{
  "num_hidden_layers": 14,
  "hidden_size": 256,
  "num_attention_heads": 4,
  "num_key_value_heads": 2,
  "head_dim": 64,
  "intermediate_size": 704,
  "vocab_size": 3317,
  "hidden_act": "swiglu",
  "norm": "rmsnorm",
  "norm_place": "pre",
  "norm_eps": 1e-05,
  "positions": "rope",
  "rope_theta": 10000.0,
  "rope_fraction": 1.0,
  "qk_norm": false,
  "attn_scale": 0.125,
  "bias": "none",
  "tie_word_embeddings": false,
  "parallel_block": false,
  "init": "trunc",
  "init_std_qkv": 0.0358,
  "init_std_o": 0.00677,
  "init_std_up": 0.0358,
  "init_std_down": 0.00408,
  "optimizer": "adamw",
  "learning_rate": 0.000973,
  "lr_mult_up": 1.39,
  "beta1": 0.95,
  "beta2": 0.95,
  "lr_head": 0.00697,
  "warmup_steps": 287,
  "schedule": "wsd",
  "decay_fraction": 0.807,
  "decay_shape": "cos",
  "final_lr_fraction": 0.05,
  "batch_tokens": [32768, 65536, 98304],
  "max_seq_len": 128,
  "doc_mask": false,
  "train_tokens": 658600000,
  "max_steps": 10663,
  "dataset": "wikipedia_en"
}
MLP neurons of a small language model. Each row is named by its layer, matrix (gate and up: input weights; down: output weights) and neuron, and shows model dimensions 16-143. Each number is 50 + 15 x the weight over its row's rms, rounded and kept within 0 to 99. A neuron's up and down rows have the sign that makes its largest values positive.
After each neuron's rows, "fires after" lists the tokens most often just before its 100 highest values on Wikipedia text that the model never trained on.

L5.gate686:47 59 54 62 49 42 50 78 29 31 30 83 56 56 64 51 55 30 71 72 63 05 63 31 76 38 59 30 62 62 52 50 33 52 60 60 39 57 35 39 57 46 44 33 45 26 36 40 28 52 69 58 50 50 57 61 88 55 54 66 62 50 46 42 38 72 54 77 37 55 39 38 54 31 70 65 45 43 55 58 57 53 22 51 44 44 61 85 23 48 48 28 66 49 46 72 73 44 34 50 54 52 50 52 53 43 57 40 63 32 52 31 46 49 24 38 56 67 17 46 83 55 32 45 52 53 37 36
L5.up686:64 37 52 49 43 67 63 28 29 45 06 64 58 49 47 47 83 59 61 33 65 58 50 27 53 37 37 65 50 64 53 55 50 39 67 41 22 71 21 56 39 54 62 45 45 31 41 47 29 40 56 35 59 66 49 57 44 46 69 65 64 54 41 50 70 42 33 62 34 44 65 34 38 46 39 72 55 39 15 54 44 61 63 61 31 41 45 55 06 44 61 40 63 67 30 66 52 50 63 46 35 49 49 77 63 33 61 33 32 21 65 54 48 23 42 15 53 40 55 58 58 71 96 56 55 44 40 32
L5.down686:76 62 44 55 47 75 39 31 34 67 46 55 44 49 44 50 70 56 57 30 37 49 35 29 42 80 43 56 35 43 35 48 79 33 64 59 52 44 40 30 46 64 61 90 09 62 65 72 32 25 51 66 28 38 30 42 42 46 44 50 35 32 78 40 87 43 29 59 50 40 56 54 35 61 53 56 57 45 53 59 42 42 44 50 33 35 44 43 39 41 66 50 29 61 37 29 62 71 70 64 48 44 47 76 57 42 49 24 69 12 72 69 40 51 35 43 38 45 45 64 72 34 59 60 55 41 54 74
fires after: " W", " f", " a", "F", " F", " E"

L8.gate366:45 40 70 47 63 81 60 53 50 50 46 66 73 57 57 60 58 28 46 32 39 62 66 70 48 39 61 41 39 46 53 59 42 49 65 35 78 71 64 34 46 27 58 53 39 52 54 54 38 36 67 47 47 60 56 41 53 47 39 68 62 56 21 41 57 42 79 60 46 89 28 64 47 30 90 75 34 58 54 68 38 79 67 36 50 56 66 51 57 74 51 44 65 54 61 59 65 57 17 23 26 25 27 44 56 47 57 64 56 59 48 25 41 37 41 36 41 57 24 61 47 42 73 78 62 49 60 40
L8.up366:28 63 10 63 61 51 64 62 31 55 21 66 57 44 48 53 67 37 41 54 65 54 47 51 29 27 42 71 63 39 59 63 45 61 47 43 20 51 60 41 67 57 69 83 63 62 46 20 31 48 48 37 63 51 74 58 30 43 45 63 68 49 70 41 63 56 43 42 58 31 51 33 40 59 75 67 47 65 45 24 43 42 54 19 76 61 55 63 57 55 73 59 37 47 77 40 58 45 70 46 29 37 50 61 61 52 61 58 43 16 59 56 54 48 56 43 40 18 28 44 64 34 61 22 46 48 62 67
L8.down366:45 24 50 66 41 55 47 54 42 59 61 63 52 61 70 50 98 41 31 70 44 41 57 54 36 40 75 73 57 60 78 46 44 18 65 55 73 54 66 43 39 44 43 74 53 40 66 51 45 67 71 19 38 45 64 55 30 49 36 62 53 26 67 51 22 72 56 63 56 43 38 33 64 59 82 51 59 67 48 51 37 44 52 70 67 60 15 54 40 63 60 49 46 65 44 46 58 58 63 38 45 37 35 42 25 44 56 63 45 42 56 57 50 37 60 43 72 45 52 63 51 38 63 64 30 35 33 23
fires after: " ", ")", " S", "les", "A)", " Party"

L5.gate293:40 51 43 62 42 47 32 67 61 48 42 56 60 31 50 34 64 26 42 34 36 35 80 56 35 40 52 68 58 45 48 59 55 50 71 60 39 71 38 37 57 38 29 73 49 53 54 45 41 42 48 32 64 25 51 49 58 48 62 43 58 53 70 43 57 49 54 82 59 56 72 21 31 13 48 58 27 63 47 49 58 55 37 48 73 42 48 48 52 30 47 43 66 54 48 54 82 53 88 53 03 52 36 45 69 36 75 52 45 32 66 35 52 40 29 55 40 25 50 43 59 34 37 26 37 39 29 85
L5.up293:39 65 44 63 54 62 34 67 44 26 36 47 79 41 67 52 41 37 46 50 28 47 62 71 43 52 48 50 54 56 41 40 73 30 33 59 54 31 35 54 44 52 32 24 53 39 69 54 46 49 48 47 44 58 50 63 41 77 60 70 75 61 46 68 53 34 44 64 34 91 46 56 45 42 61 78 54 43 43 56 34 44 60 63 54 67 74 52 53 60 44 49 18 28 57 40 52 64 34 51 67 77 46 56 53 43 24 41 46 20 73 51 70 37 64 32 59 46 55 58 58 63 59 24 27 50 34 57
L5.down293:44 57 46 71 35 41 45 56 57 40 28 38 63 30 42 40 48 38 33 56 42 39 48 40 54 57 52 50 41 51 41 54 65 23 70 47 54 53 40 51 58 82 55 60 50 66 82 49 74 41 56 94 40 56 22 57 67 33 64 88 55 65 64 71 33 43 60 47 71 55 24 61 44 27 59 70 29 39 52 55 36 48 52 52 42 57 63 57 72 40 42 46 59 57 63 47 62 60 23 77 34 51 36 56 39 20 67 58 39 18 55 59 14 47 54 58 52 69 19 70 17 19 54 24 39 47 48 39
fires after: " L", " W", " G", " Q", " F", " D"

L10.gate390:70 42 43 76 77 47 41 60 28 56 48 68 95 43 72 60 45 36 51 40 37 34 38 36 33 50 75 29 70 33 35 57 61 55 49 60 63 43 34 47 45 17 48 47 86 56 58 50 60 83 44 39 30 35 81 68 74 68 49 52 68 54 19 47 34 55 78 52 60 48 55 45 25 56 46 75 45 48 67 51 51 71 35 55 48 64 36 55 56 62 45 58 53 35 50 55 31 61 43 51 42 30 62 23 16 58 52 64 74 41 61 26 41 69 54 50 65 60 65 47 48 43 54 65 62 54 56 76
L10.up390:44 49 70 27 31 44 55 40 54 25 54 52 43 31 38 47 14 76 61 62 39 64 51 66 60 53 78 64 49 70 46 44 52 33 37 61 45 45 38 34 58 80 63 49 68 44 57 73 28 56 49 57 66 57 70 29 50 62 55 42 18 40 38 46 40 43 47 55 51 48 29 49 53 38 43 54 54 54 59 50 53 60 34 43 33 44 35 54 52 61 50 45 46 26 44 54 35 45 65 32 51 55 50 62 50 56 36 35 51 52 32 65 36 86 68 67 60 53 57 63 53 37 55 83 51 50 47 70
L10.down390:49 22 52 37 45 47 34 48 45 51 31 69 56 45 67 51 22 49 62 57 34 39 22 40 42 40 55 40 44 57 47 60 26 55 44 62 65 45 49 65 71 44 32 58 34 63 30 64 56 72 60 26 67 49 49 31 67 52 47 49 57 56 39 52 77 66 43 40 73 56 17 38 28 55 56 50 57 33 49 53 41 53 32 39 68 35 72 57 45 62 54 50 45 68 80 58 29 75 34 40 37 48 35 33 24 64 37 49 63 65 64 26 55 32 59 83 46 44 70 29 57 32 22 57 35 78 49 52
fires after: " the", "|", " at", " for"

L5.gate594:42 19 48 74 68 48 42 53 75 35 50 74 37 30 39 67 34 76 38 65 57 44 43 57 64 52 76 55 59 43 49 11 66 55 68 40 58 45 71 44 45 42 51 84 37 47 52 58 62 57 67 40 72 37 78 35 65 68 65 36 56 52 49 66 67 69 82 39 43 50 48 64 25 11 49 51 57 57 45 67 55 40 37 39 43 68 42 67 57 44 54 56 79 48 32 38 55 38 43 75 45 56 18 57 55 27 40 22 52 53 51 40 36 37 53 65 63 52 63 26 33 38 64 82 33 64 55 46
L5.up594:59 37 44 48 66 43 55 49 27 47 49 49 38 58 50 97 40 38 45 62 24 59 46 55 68 30 40 38 30 17 59 38 49 39 42 71 19 38 54 59 54 46 66 38 50 68 81 46 16 37 61 67 54 49 29 64 66 57 43 45 71 34 41 44 69 32 70 46 57 35 29 60 69 70 45 59 46 88 57 36 39 19 71 51 63 48 69 51 42 61 26 52 64 56 61 45 45 57 49 44 56 22 59 24 44 41 54 55 34 44 36 66 30 37 80 66 35 43 76 49 45 25 48 41 57 73 76 31
L5.down594:51 45 25 70 63 45 57 52 44 29 65 47 66 32 32 72 38 46 58 71 27 24 57 51 36 36 66 23 46 39 54 45 38 55 72 51 48 43 64 37 54 44 60 23 73 38 68 68 43 16 54 79 62 76 41 47 39 35 42 58 40 54 60 71 38 41 46 47 62 44 74 55 58 68 60 28 41 59 47 71 32 40 40 46 52 52 56 43 59 44 60 37 48 48 32 48 59 28 76 61 50 80 30 43 47 75 49 49 42 57 56 75 58 44 58 96 47 57 51 69 76 42 32 51 31 76 38 34
fires after: "ar", "al", "it", "ag", "ind", "g"

L2.gate629:39 75 75 56 57 50 61 59 58 36 67 45 68 60 52 26 32 39 70 29 44 66 68 51 43 34 37 68 32 31 41 37 57 54 58 66 20 53 34 68 48 53 46 37 46 65 50 76 37 67 59 22 58 37 56 49 35 53 54 53 60 49 76 65 34 68 48 51 42 59 46 37 64 16 31 38 66 31 76 36 49 32 58 41 63 67 67 51 58 31 78 28 32 35 38 66 54 44 69 48 55 55 62 59 38 46 51 36 55 61 29 42 48 45 61 23 71 69 30 50 62 54 54 66 49 47 42 46
L2.up629:48 56 53 64 56 48 60 42 63 46 65 82 60 15 53 52 82 48 18 47 72 44 66 59 47 36 36 70 63 51 49 77 45 80 37 85 53 44 53 32 70 40 40 24 81 39 49 48 55 37 59 54 67 69 62 51 27 54 38 27 40 46 45 48 17 47 35 61 55 27 66 38 27 31 40 46 60 57 58 69 62 12 40 51 26 58 45 60 52 27 41 52 55 18 55 85 51 37 45 50 57 50 34 76 46 46 47 37 55 59 39 29 59 43 56 79 53 44 60 55 36 48 48 74 60 75 23 37
L2.down629:49 31 44 09 66 47 55 61 36 30 49 71 51 19 42 69 70 46 32 52 56 33 75 66 58 35 60 68 35 54 63 46 63 72 71 59 47 41 77 55 65 31 61 59 59 20 62 28 65 51 24 13 35 40 34 51 57 43 56 71 36 59 33 44 55 46 30 58 59 35 57 51 52 14 55 25 51 72 56 55 38 71 49 21 43 49 52 38 39 48 47 28 47 56 15 50 46 60 86 44 46 44 32 33 72 64 38 53 56 60 50 52 62 41 51 50 82 52 43 53 40 86 31 37 68 52 44 46
fires after: " =", " v", " ", "od", " V"

L2.gate408:47 67 46 70 68 63 21 69 71 42 57 55 58 49 67 61 55 55 66 55 65 49 66 29 50 52 30 60 33 30 37 44 55 35 25 55 32 43 42 66 46 37 40 45 48 46 80 32 28 44 57 60 58 46 44 46 73 09 49 50 99 47 34 85 72 66 53 58 59 44 60 34 56 43 54 56 56 60 43 66 55 38 23 43 48 52 46 63 23 63 43 50 35 70 50 35 52 49 34 30 62 69 75 49 47 50 65 48 49 64 37 16 24 33 62 58 24 76 41 72 60 42 38 40 49 47 41 54
L2.up408:74 57 29 74 44 28 45 29 38 68 45 39 39 77 61 37 62 51 44 64 88 59 50 55 42 68 65 66 22 56 51 73 66 65 24 65 53 61 45 86 60 31 37 54 63 50 54 18 25 28 48 45 56 68 40 63 71 37 49 51 70 51 40 62 47 43 45 60 43 44 62 59 50 34 57 59 32 54 40 38 36 47 42 56 32 74 40 49 27 66 53 65 47 35 46 33 28 49 67 73 55 71 43 53 55 79 58 33 55 46 47 61 44 83 59 57 39 61 47 59 59 50 35 63 65 44 67 51
L2.down408:59 44 44 76 53 54 37 51 36 49 57 39 51 46 53 43 48 58 53 35 71 49 54 27 48 55 62 43 39 45 49 30 29 62 48 37 67 54 46 80 55 47 77 46 48 45 32 46 52 58 64 67 51 42 52 65 29 44 57 38 36 40 42 67 47 53 35 42 46 32 62 72 40 61 55 46 48 39 63 33 74 02 67 64 45 42 26 64 59 44 63 66 45 59 33 84 39 46 49 39 43 49 53 39 59 82 54 36 62 65 44 60 60 76 32 37 09 36 64 49 25 62 53 55 50 71 21 62
fires after: " C", " c", " B", " P", " m", " ref"

L7.gate631:44 45 37 46 30 60 46 41 33 31 31 56 66 43 45 58 64 66 60 77 38 50 40 40 47 26 77 57 58 36 31 77 48 51 55 75 53 65 53 55 83 54 46 60 65 46 36 55 21 55 64 39 40 42 64 58 65 45 48 55 52 55 42 59 43 34 37 65 19 55 55 33 51 31 41 46 38 43 30 56 21 49 44 55 34 50 61 51 69 20 64 49 53 54 46 74 58 73 76 40 74 21 63 70 55 33 55 28 38 24 43 07 37 45 53 45 42 39 32 72 44 72 62 67 73 51 38 66
L7.up631:27 50 60 52 43 38 52 61 73 60 64 35 60 54 25 44 72 65 36 71 70 58 46 51 69 49 28 56 52 16 57 61 34 20 60 60 40 78 58 45 39 42 40 22 58 51 51 53 45 60 62 39 34 61 48 45 74 36 75 24 50 44 34 67 86 60 34 36 46 15 32 27 46 44 61 55 24 24 41 49 56 31 30 55 77 54 53 64 41 55 47 46 75 58 43 58 40 39 50 35 73 80 54 46 31 54 71 46 10 22 24 41 70 46 30 48 32 55 96 47 30 43 54 45 38 45 48 42
L7.down631:26 47 58 42 40 84 50 60 58 55 33 70 25 39 58 61 68 48 37 64 51 80 60 79 46 63 30 54 57 71 27 76 43 51 54 56 42 54 63 60 45 68 18 17 40 61 43 71 45 50 39 60 45 58 74 49 36 70 49 70 43 37 70 48 52 74 49 60 20 71 59 55 35 64 47 55 45 50 56 47 45 54 55 49 59 69 68 50 52 29 83 62 62 61 49 48 63 48 52 55 71 73 44 63 51 49 51 61 39 52 26 31 46 41 18 56 15 46 45 46 47 33 53 55 54 78 44 72
fires after: " F", " K", " W", " A", " H", " B"

L5.gate26:32 52 37 35 40 30 41 37 45 30 54 37 68 30 50 35 42 42 55 48 60 36 49 55 64 52 79 53 37 48 67 67 53 25 51 57 43 54 37 26 31 39 35 25 24 19 34 47 50 86 56 41 39 21 35 60 46 28 32 44 44 57 43 45 39 72 55 52 45 67 72 53 34 28 42 55 57 61 57 47 56 41 25 46 50 36 59 27 46 37 76 32 54 38 53 73 59 64 55 42 43 28 47 36 53 47 34 49 43 29 47 54 63 31 67 56 38 55 40 26 35 65 36 36 77 56 41 45
L5.up26:67 29 52 52 42 36 46 87 57 37 38 27 57 34 55 77 54 57 34 45 70 71 93 46 61 32 24 39 53 36 39 67 72 76 69 77 66 26 51 83 39 81 49 32 56 69 53 23 29 52 45 60 68 70 37 55 73 54 78 47 63 40 23 53 55 43 51 69 68 57 51 52 73 60 68 53 59 68 49 38 75 40 89 44 26 52 51 45 25 80 43 72 65 32 70 34 44 61 44 56 48 73 55 51 46 48 40 40 26 36 56 31 34 48 37 28 59 56 24 70 69 29 37 46 57 64 73 51
L5.down26:47 47 29 41 66 32 25 45 35 35 44 54 48 50 45 51 57 64 53 53 88 62 46 26 81 37 55 57 53 57 60 53 68 66 60 50 53 41 41 47 37 42 34 54 65 45 60 28 50 56 36 67 37 26 66 55 66 46 52 20 42 00 78 32 44 77 52 55 82 64 64 61 44 61 44 41 37 15 28 26 53 40 37 62 61 37 39 62 39 42 28 80 54 49 34 67 54 40 44 36 61 51 62 66 49 60 66 25 50 61 52 62 39 43 58 20 20 56 58 51 75 40 44 36 64 85 53 96
fires after: " c", " b", " p", " B", " def", " f"

L5.gate428:53 62 63 39 54 42 46 63 54 61 16 29 57 64 74 22 51 64 58 57 35 47 60 59 50 37 48 26 52 43 51 18 44 57 77 67 62 26 53 51 54 07 59 43 39 58 56 39 64 50 26 50 73 50 47 48 52 47 13 72 37 53 69 31 61 62 44 48 62 63 61 39 40 35 68 70 26 42 56 60 56 39 57 61 53 43 59 74 56 75 26 48 59 63 55 56 46 22 26 53 26 54 32 49 44 34 65 61 61 35 66 78 38 63 52 64 55 34 77 44 46 57 32 41 54 90 51 51
L5.up428:66 50 59 64 53 57 65 50 80 43 49 71 58 47 63 40 50 43 38 39 47 59 47 62 20 21 45 52 50 60 58 33 65 22 24 63 31 68 42 57 65 59 49 48 46 71 43 45 59 39 19 42 44 62 55 50 41 17 61 61 71 39 76 60 53 23 16 54 34 36 83 31 33 17 47 61 51 51 81 72 48 39 67 37 61 52 26 73 46 32 23 57 56 65 71 43 37 51 66 99 26 41 66 55 45 59 34 56 47 44 52 40 13 26 58 44 55 37 51 60 50 51 77 38 41 59 42 42
L5.down428:57 56 42 25 50 22 44 42 36 44 27 37 68 54 48 53 38 55 22 59 64 59 58 54 56 37 52 13 68 39 31 65 55 60 46 36 33 70 37 55 37 41 49 54 45 64 72 39 50 74 62 21 54 46 50 47 46 51 41 53 64 57 69 52 46 57 71 74 85 46 51 76 60 56 40 44 62 39 46 56 61 50 68 63 75 76 71 49 59 50 39 26 19 20 73 55 47 53 57 46 49 66 47 22 36 14 49 52 42 48 43 40 36 43 68 29 30 38 52 33 40 50 56 39 39 69 37 50
fires after: "L", " N", "N", " D", "D", " L"

L11.gate169:57 35 43 55 62 53 18 57 36 43 58 62 54 55 56 41 64 11 38 50 14 26 48 52 68 62 53 51 27 18 44 58 35 36 78 64 82 63 52 70 35 31 10 49 57 42 36 32 64 60 48 51 56 42 49 73 38 44 66 55 51 60 55 50 52 44 62 38 78 34 40 24 54 56 45 69 36 46 56 35 59 36 32 26 67 55 42 18 61 46 42 65 66 41 82 40 63 64 66 66 36 37 39 57 45 44 82 23 55 44 41 50 36 61 44 26 50 67 65 22 69 48 45 19 30 50 35 55
L11.up169:41 70 30 67 67 60 54 40 56 45 55 60 40 47 39 38 68 62 50 48 50 44 67 52 57 53 57 42 68 68 49 36 29 41 58 30 37 95 45 64 48 65 45 58 42 39 68 53 35 60 65 65 73 59 90 63 37 26 55 53 58 36 47 43 57 66 50 43 59 27 56 60 60 50 52 50 62 65 54 49 34 56 48 42 64 59 45 45 41 59 40 75 74 36 62 73 76 38 53 49 59 30 33 63 54 38 46 52 60 42 45 91 44 23 36 45 38 29 44 72 61 49 74 24 44 76 62 51
L11.down169:60 57 53 63 51 41 80 49 33 34 40 29 39 70 58 48 53 78 60 59 43 39 70 70 67 43 38 61 53 66 47 47 29 45 45 75 43 55 49 71 65 62 23 56 59 78 52 19 48 49 26 80 84 44 38 57 68 39 58 58 54 53 56 54 60 37 57 46 27 56 50 37 33 53 57 62 64 39 47 33 43 31 61 60 43 21 50 76 21 49 40 98 39 55 64 34 51 39 42 54 34 38 58 31 67 30 69 51 56 49 37 23 39 36 80 10 58 40 40 45 30 68 54 55 49 33 63 27
fires after: " |", ")", " s", " ", "%", " c"

L8.gate117:53 59 56 50 42 41 64 34 37 58 55 72 68 61 50 70 41 34 52 46 53 52 63 49 57 40 55 64 40 66 54 74 50 38 51 44 45 53 57 42 23 55 44 23 64 71 52 67 63 52 52 44 36 65 27 52 43 49 53 29 55 42 59 32 46 34 50 56 55 50 38 50 16 20 47 71 31 60 57 66 54 50 74 33 64 50 80 62 47 36 51 56 64 56 59 77 55 60 32 43 40 75 37 59 34 56 68 31 31 19 40 59 22 43 52 39 43 50 42 58 86 37 30 56 60 47 65 45
L8.up117:54 60 49 51 69 38 33 64 58 55 54 32 31 62 65 54 40 43 58 65 50 42 23 79 42 62 61 56 48 36 46 69 46 40 31 55 53 51 29 61 49 17 83 27 69 49 62 56 22 56 55 57 46 50 94 45 72 64 62 47 43 41 44 38 37 34 46 43 38 35 46 54 58 63 46 36 57 39 75 61 32 46 62 59 39 59 44 79 39 57 45 42 67 61 35 38 47 34 53 64 50 29 53 48 22 22 18 65 65 58 34 41 48 51 39 69 46 64 49 84 32 62 42 44 46 52 50 57
L8.down117:53 25 62 35 68 57 84 57 38 35 41 64 76 65 68 45 44 54 54 36 48 57 72 71 55 68 62 71 50 66 65 16 64 45 58 40 50 59 32 42 67 49 71 34 50 51 51 41 37 60 49 51 52 85 59 25 49 58 51 32 28 57 17 35 60 40 38 59 42 49 56 35 19 57 46 50 42 83 40 53 62 44 63 64 65 32 50 52 65 41 64 43 50 59 46 15 46 66 53 54 49 64 80 50 64 27 13 49 66 53 40 38 35 41 65 40 80 39 60 22 59 49 54 35 45 23 69 49
fires after: " G", " D", " W", " H", " dec"

L11.gate210:73 50 56 33 55 63 41 47 47 45 45 69 43 10 57 16 33 47 25 47 53 67 43 49 42 64 67 38 37 46 37 72 60 54 83 42 70 48 31 40 40 71 27 48 48 57 46 63 61 62 40 36 38 44 35 78 55 48 81 20 60 56 59 69 61 69 67 35 84 78 41 43 18 46 64 51 55 57 47 72 78 51 47 58 66 68 20 56 62 46 53 32 62 70 49 66 59 73 45 56 39 60 53 53 09 43 70 29 79 54 45 31 46 49 47 65 39 36 55 55 67 41 58 85 50 51 47 57
L11.up210:46 49 42 37 52 37 47 34 32 33 45 56 66 51 53 35 62 73 46 59 29 75 77 34 37 43 71 61 58 50 54 47 55 36 47 51 58 49 38 48 49 31 14 44 60 59 58 43 38 21 33 32 57 56 28 49 59 61 40 60 36 44 58 50 69 69 54 35 50 54 47 44 62 50 60 67 39 51 26 48 80 64 80 36 43 57 66 68 37 78 61 57 50 55 56 68 72 47 64 62 43 47 60 43 55 60 52 54 65 75 53 43 39 36 59 32 55 31 29 38 45 74 51 70 53 47 42 55
L11.down210:67 38 53 53 51 57 83 39 29 26 44 68 62 54 74 50 08 81 50 50 49 64 19 45 45 40 45 54 24 50 44 35 54 17 51 53 33 54 59 35 42 74 54 42 52 50 62 58 73 37 39 55 53 57 34 67 54 32 63 49 28 56 54 63 40 38 64 43 44 51 56 35 70 47 48 46 42 59 68 60 49 72 56 44 59 79 66 77 38 55 69 37 64 52 67 12 70 46 34 51 62 54 52 37 17 43 22 44 42 49 46 54 35 37 28 65 29 39 40 27 42 42 40 68 59 85 72 71
fires after: " the", " at", " The", " a", "The"

L5.gate587:28 49 51 73 41 58 59 47 56 58 38 70 84 51 41 41 47 47 32 35 43 36 67 44 52 49 65 62 57 56 70 69 41 44 57 55 79 53 68 62 25 48 26 62 53 54 54 54 42 68 28 58 51 51 65 55 37 85 60 55 61 61 41 41 44 48 30 55 44 34 57 46 11 41 54 48 57 24 72 55 68 41 35 66 61 60 50 34 58 27 63 45 75 72 49 92 91 44 58 31 37 56 67 41 50 33 72 37 38 30 43 43 41 46 42 42 50 67 26 51 46 72 53 40 28 39 46 76
L5.up587:31 50 48 41 52 73 53 27 52 62 48 35 44 74 46 50 42 62 50 69 54 51 22 48 38 13 56 54 59 42 40 40 39 46 55 56 57 50 66 44 40 56 47 72 14 59 43 25 72 69 62 48 56 78 39 33 48 37 60 19 71 53 75 30 43 49 49 36 43 47 29 33 76 51 48 54 39 67 65 56 51 41 43 11 13 47 49 73 40 24 39 68 32 80 69 66 58 62 75 59 63 54 68 60 38 59 60 55 56 75 37 65 61 37 58 48 56 60 37 82 42 52 69 44 44 54 54 67
L5.down587:34 54 54 24 59 32 57 56 36 60 59 59 86 41 37 37 49 61 50 47 38 58 34 27 51 59 71 52 73 46 58 41 14 58 56 41 44 42 48 33 39 44 60 36 54 51 60 45 38 84 54 21 61 58 56 42 08 54 15 52 73 38 57 54 45 90 44 40 72 60 45 59 52 42 28 47 62 61 44 51 45 43 61 56 24 82 74 44 55 43 70 57 46 68 57 40 82 44 46 67 38 55 57 64 70 66 51 54 42 53 69 12 70 44 65 55 65 67 44 47 33 46 51 64 56 56 35 56
fires after: " M", " A", " In", " (A", " Ab", " B"

L2.gate118:51 06 48 52 40 50 53 54 50 41 37 26 71 62 46 51 46 48 68 19 86 52 47 34 65 44 42 27 33 40 42 27 35 51 49 57 52 42 79 39 47 71 76 56 48 51 67 63 31 57 38 53 69 49 35 46 52 47 40 45 53 41 38 49 66 50 73 66 36 67 49 48 17 86 63 63 67 64 27 54 55 80 35 41 60 38 54 67 57 37 56 55 25 29 66 37 58 52 65 31 37 36 60 77 41 24 33 43 67 53 45 41 41 50 42 42 46 44 84 44 38 56 43 36 54 64 19 55
L2.up118:24 35 56 54 50 55 62 46 31 25 58 58 50 47 44 39 20 25 34 57 52 44 37 62 32 50 50 42 64 52 51 63 32 60 28 31 58 30 68 59 62 41 57 31 52 63 39 63 06 28 45 55 45 85 71 48 53 62 60 60 63 43 46 42 70 58 63 26 34 61 20 65 63 61 60 53 41 44 57 44 43 36 54 62 52 53 42 52 57 64 39 49 67 46 52 69 54 45 39 54 34 30 25 67 43 68 41 48 34 27 37 69 55 47 47 49 47 48 33 56 50 63 49 65 61 56 36 57
L2.down118:56 34 48 32 57 66 57 44 55 37 25 47 60 45 57 26 52 38 62 50 60 53 37 42 58 48 64 30 44 46 48 48 23 30 39 36 75 41 60 66 55 43 57 50 20 51 44 65 42 69 27 31 48 30 49 47 47 52 59 41 45 27 59 48 40 61 54 53 36 56 47 43 69 83 67 43 50 56 39 50 42 59 67 23 69 26 66 33 42 54 67 41 32 59 32 41 53 36 70 23 30 52 66 40 47 47 56 46 38 52 57 47 43 59 35 56 12 32 84 29 29 49 62 70 42 54 25 76
fires after: " T", " inc", " (", " c", "q", " en"

L2.gate698:43 45 51 41 35 41 50 34 55 33 52 42 54 25 60 57 31 41 27 64 30 37 74 32 51 50 54 54 40 36 53 67 62 62 56 57 56 77 55 46 47 57 69 43 61 70 31 76 40 43 58 45 46 53 61 67 47 37 26 50 53 62 50 99 51 08 52 48 47 34 62 45 43 57 21 45 61 19 40 55 77 64 64 45 30 46 71 30 15 25 12 58 41 24 28 44 31 49 58 49 29 52 46 34 37 57 29 39 34 29 36 63 48 48 46 61 64 66 30 49 30 28 74 64 70 52 42 62
L2.up698:74 59 22 59 27 38 62 55 55 49 42 59 26 85 62 36 70 55 20 31 50 68 55 71 66 68 50 52 43 65 25 49 58 74 71 29 48 39 54 50 45 53 34 37 60 58 51 29 48 82 40 53 59 69 61 38 58 42 76 40 27 55 42 60 55 54 50 46 64 28 63 57 30 36 29 68 47 55 42 59 86 54 52 60 43 34 32 30 70 40 50 56 35 18 43 54 54 57 26 35 45 46 45 43 59 75 68 42 26 42 73 55 38 72 63 72 51 52 55 66 66 47 16 60 24 69 55 66
L2.down698:61 50 53 48 54 39 67 38 68 59 39 68 36 32 60 69 56 64 30 66 51 63 44 57 75 58 72 41 31 39 51 41 42 37 48 63 41 23 45 37 31 66 70 56 59 32 51 58 50 78 53 57 52 44 50 43 20 55 51 16 35 59 40 67 45 49 51 57 49 49 64 62 52 24 34 55 50 59 35 19 77 33 61 41 41 50 56 30 53 58 35 66 74 65 46 61 63 18 49 86 34 53 33 64 30 76 63 39 50 58 39 38 61 59 62 39 40 45 38 52 30 43 33 44 74 53 46 70
fires after: " C", " c", "C", "b", " B"

L5.gate388:80 37 64 49 75 58 46 30 50 40 75 57 60 37 70 54 74 35 55 62 34 51 71 37 88 33 43 61 26 39 56 25 52 36 48 55 41 40 61 41 03 53 53 45 54 39 58 39 47 51 34 44 48 60 62 61 71 43 47 49 36 55 45 16 35 66 42 36 38 50 48 22 36 63 58 62 59 41 58 65 57 64 40 54 48 53 74 38 79 43 29 51 49 25 79 56 48 85 44 69 48 52 73 78 30 62 55 36 45 60 29 37 17 42 40 60 35 41 37 58 45 43 61 49 64 59 50 62
L5.up388:51 53 50 58 49 29 67 62 79 37 76 52 45 46 44 54 73 34 37 05 26 44 89 48 29 27 53 59 61 46 43 57 43 74 59 70 67 56 80 65 29 48 39 40 56 71 54 39 36 54 35 60 46 41 32 60 25 60 47 40 42 36 10 48 45 54 57 40 12 35 37 47 89 47 49 57 54 81 59 48 65 53 62 75 52 53 49 55 53 67 47 46 63 52 64 70 44 36 81 66 41 53 60 55 37 58 84 63 47 61 65 56 44 22 63 53 36 57 56 63 48 53 73 50 37 71 60 26
L5.down388:42 38 40 64 31 58 55 47 62 27 41 83 72 33 55 57 53 35 70 65 28 19 78 63 78 31 60 58 50 43 56 62 66 46 36 43 58 77 64 58 63 42 32 58 52 81 56 44 52 68 37 23 33 63 38 65 21 75 74 48 64 32 46 47 37 70 45 34 34 55 55 21 43 51 58 64 38 75 49 36 49 33 65 43 42 45 41 27 30 51 54 42 51 34 81 55 43 57 68 47 49 41 73 38 38 44 40 45 37 44 44 21 20 16 49 37 45 43 56 59 49 68 07 53 71 65 51 57
fires after: " v", " con", " V", " ", " num", " r"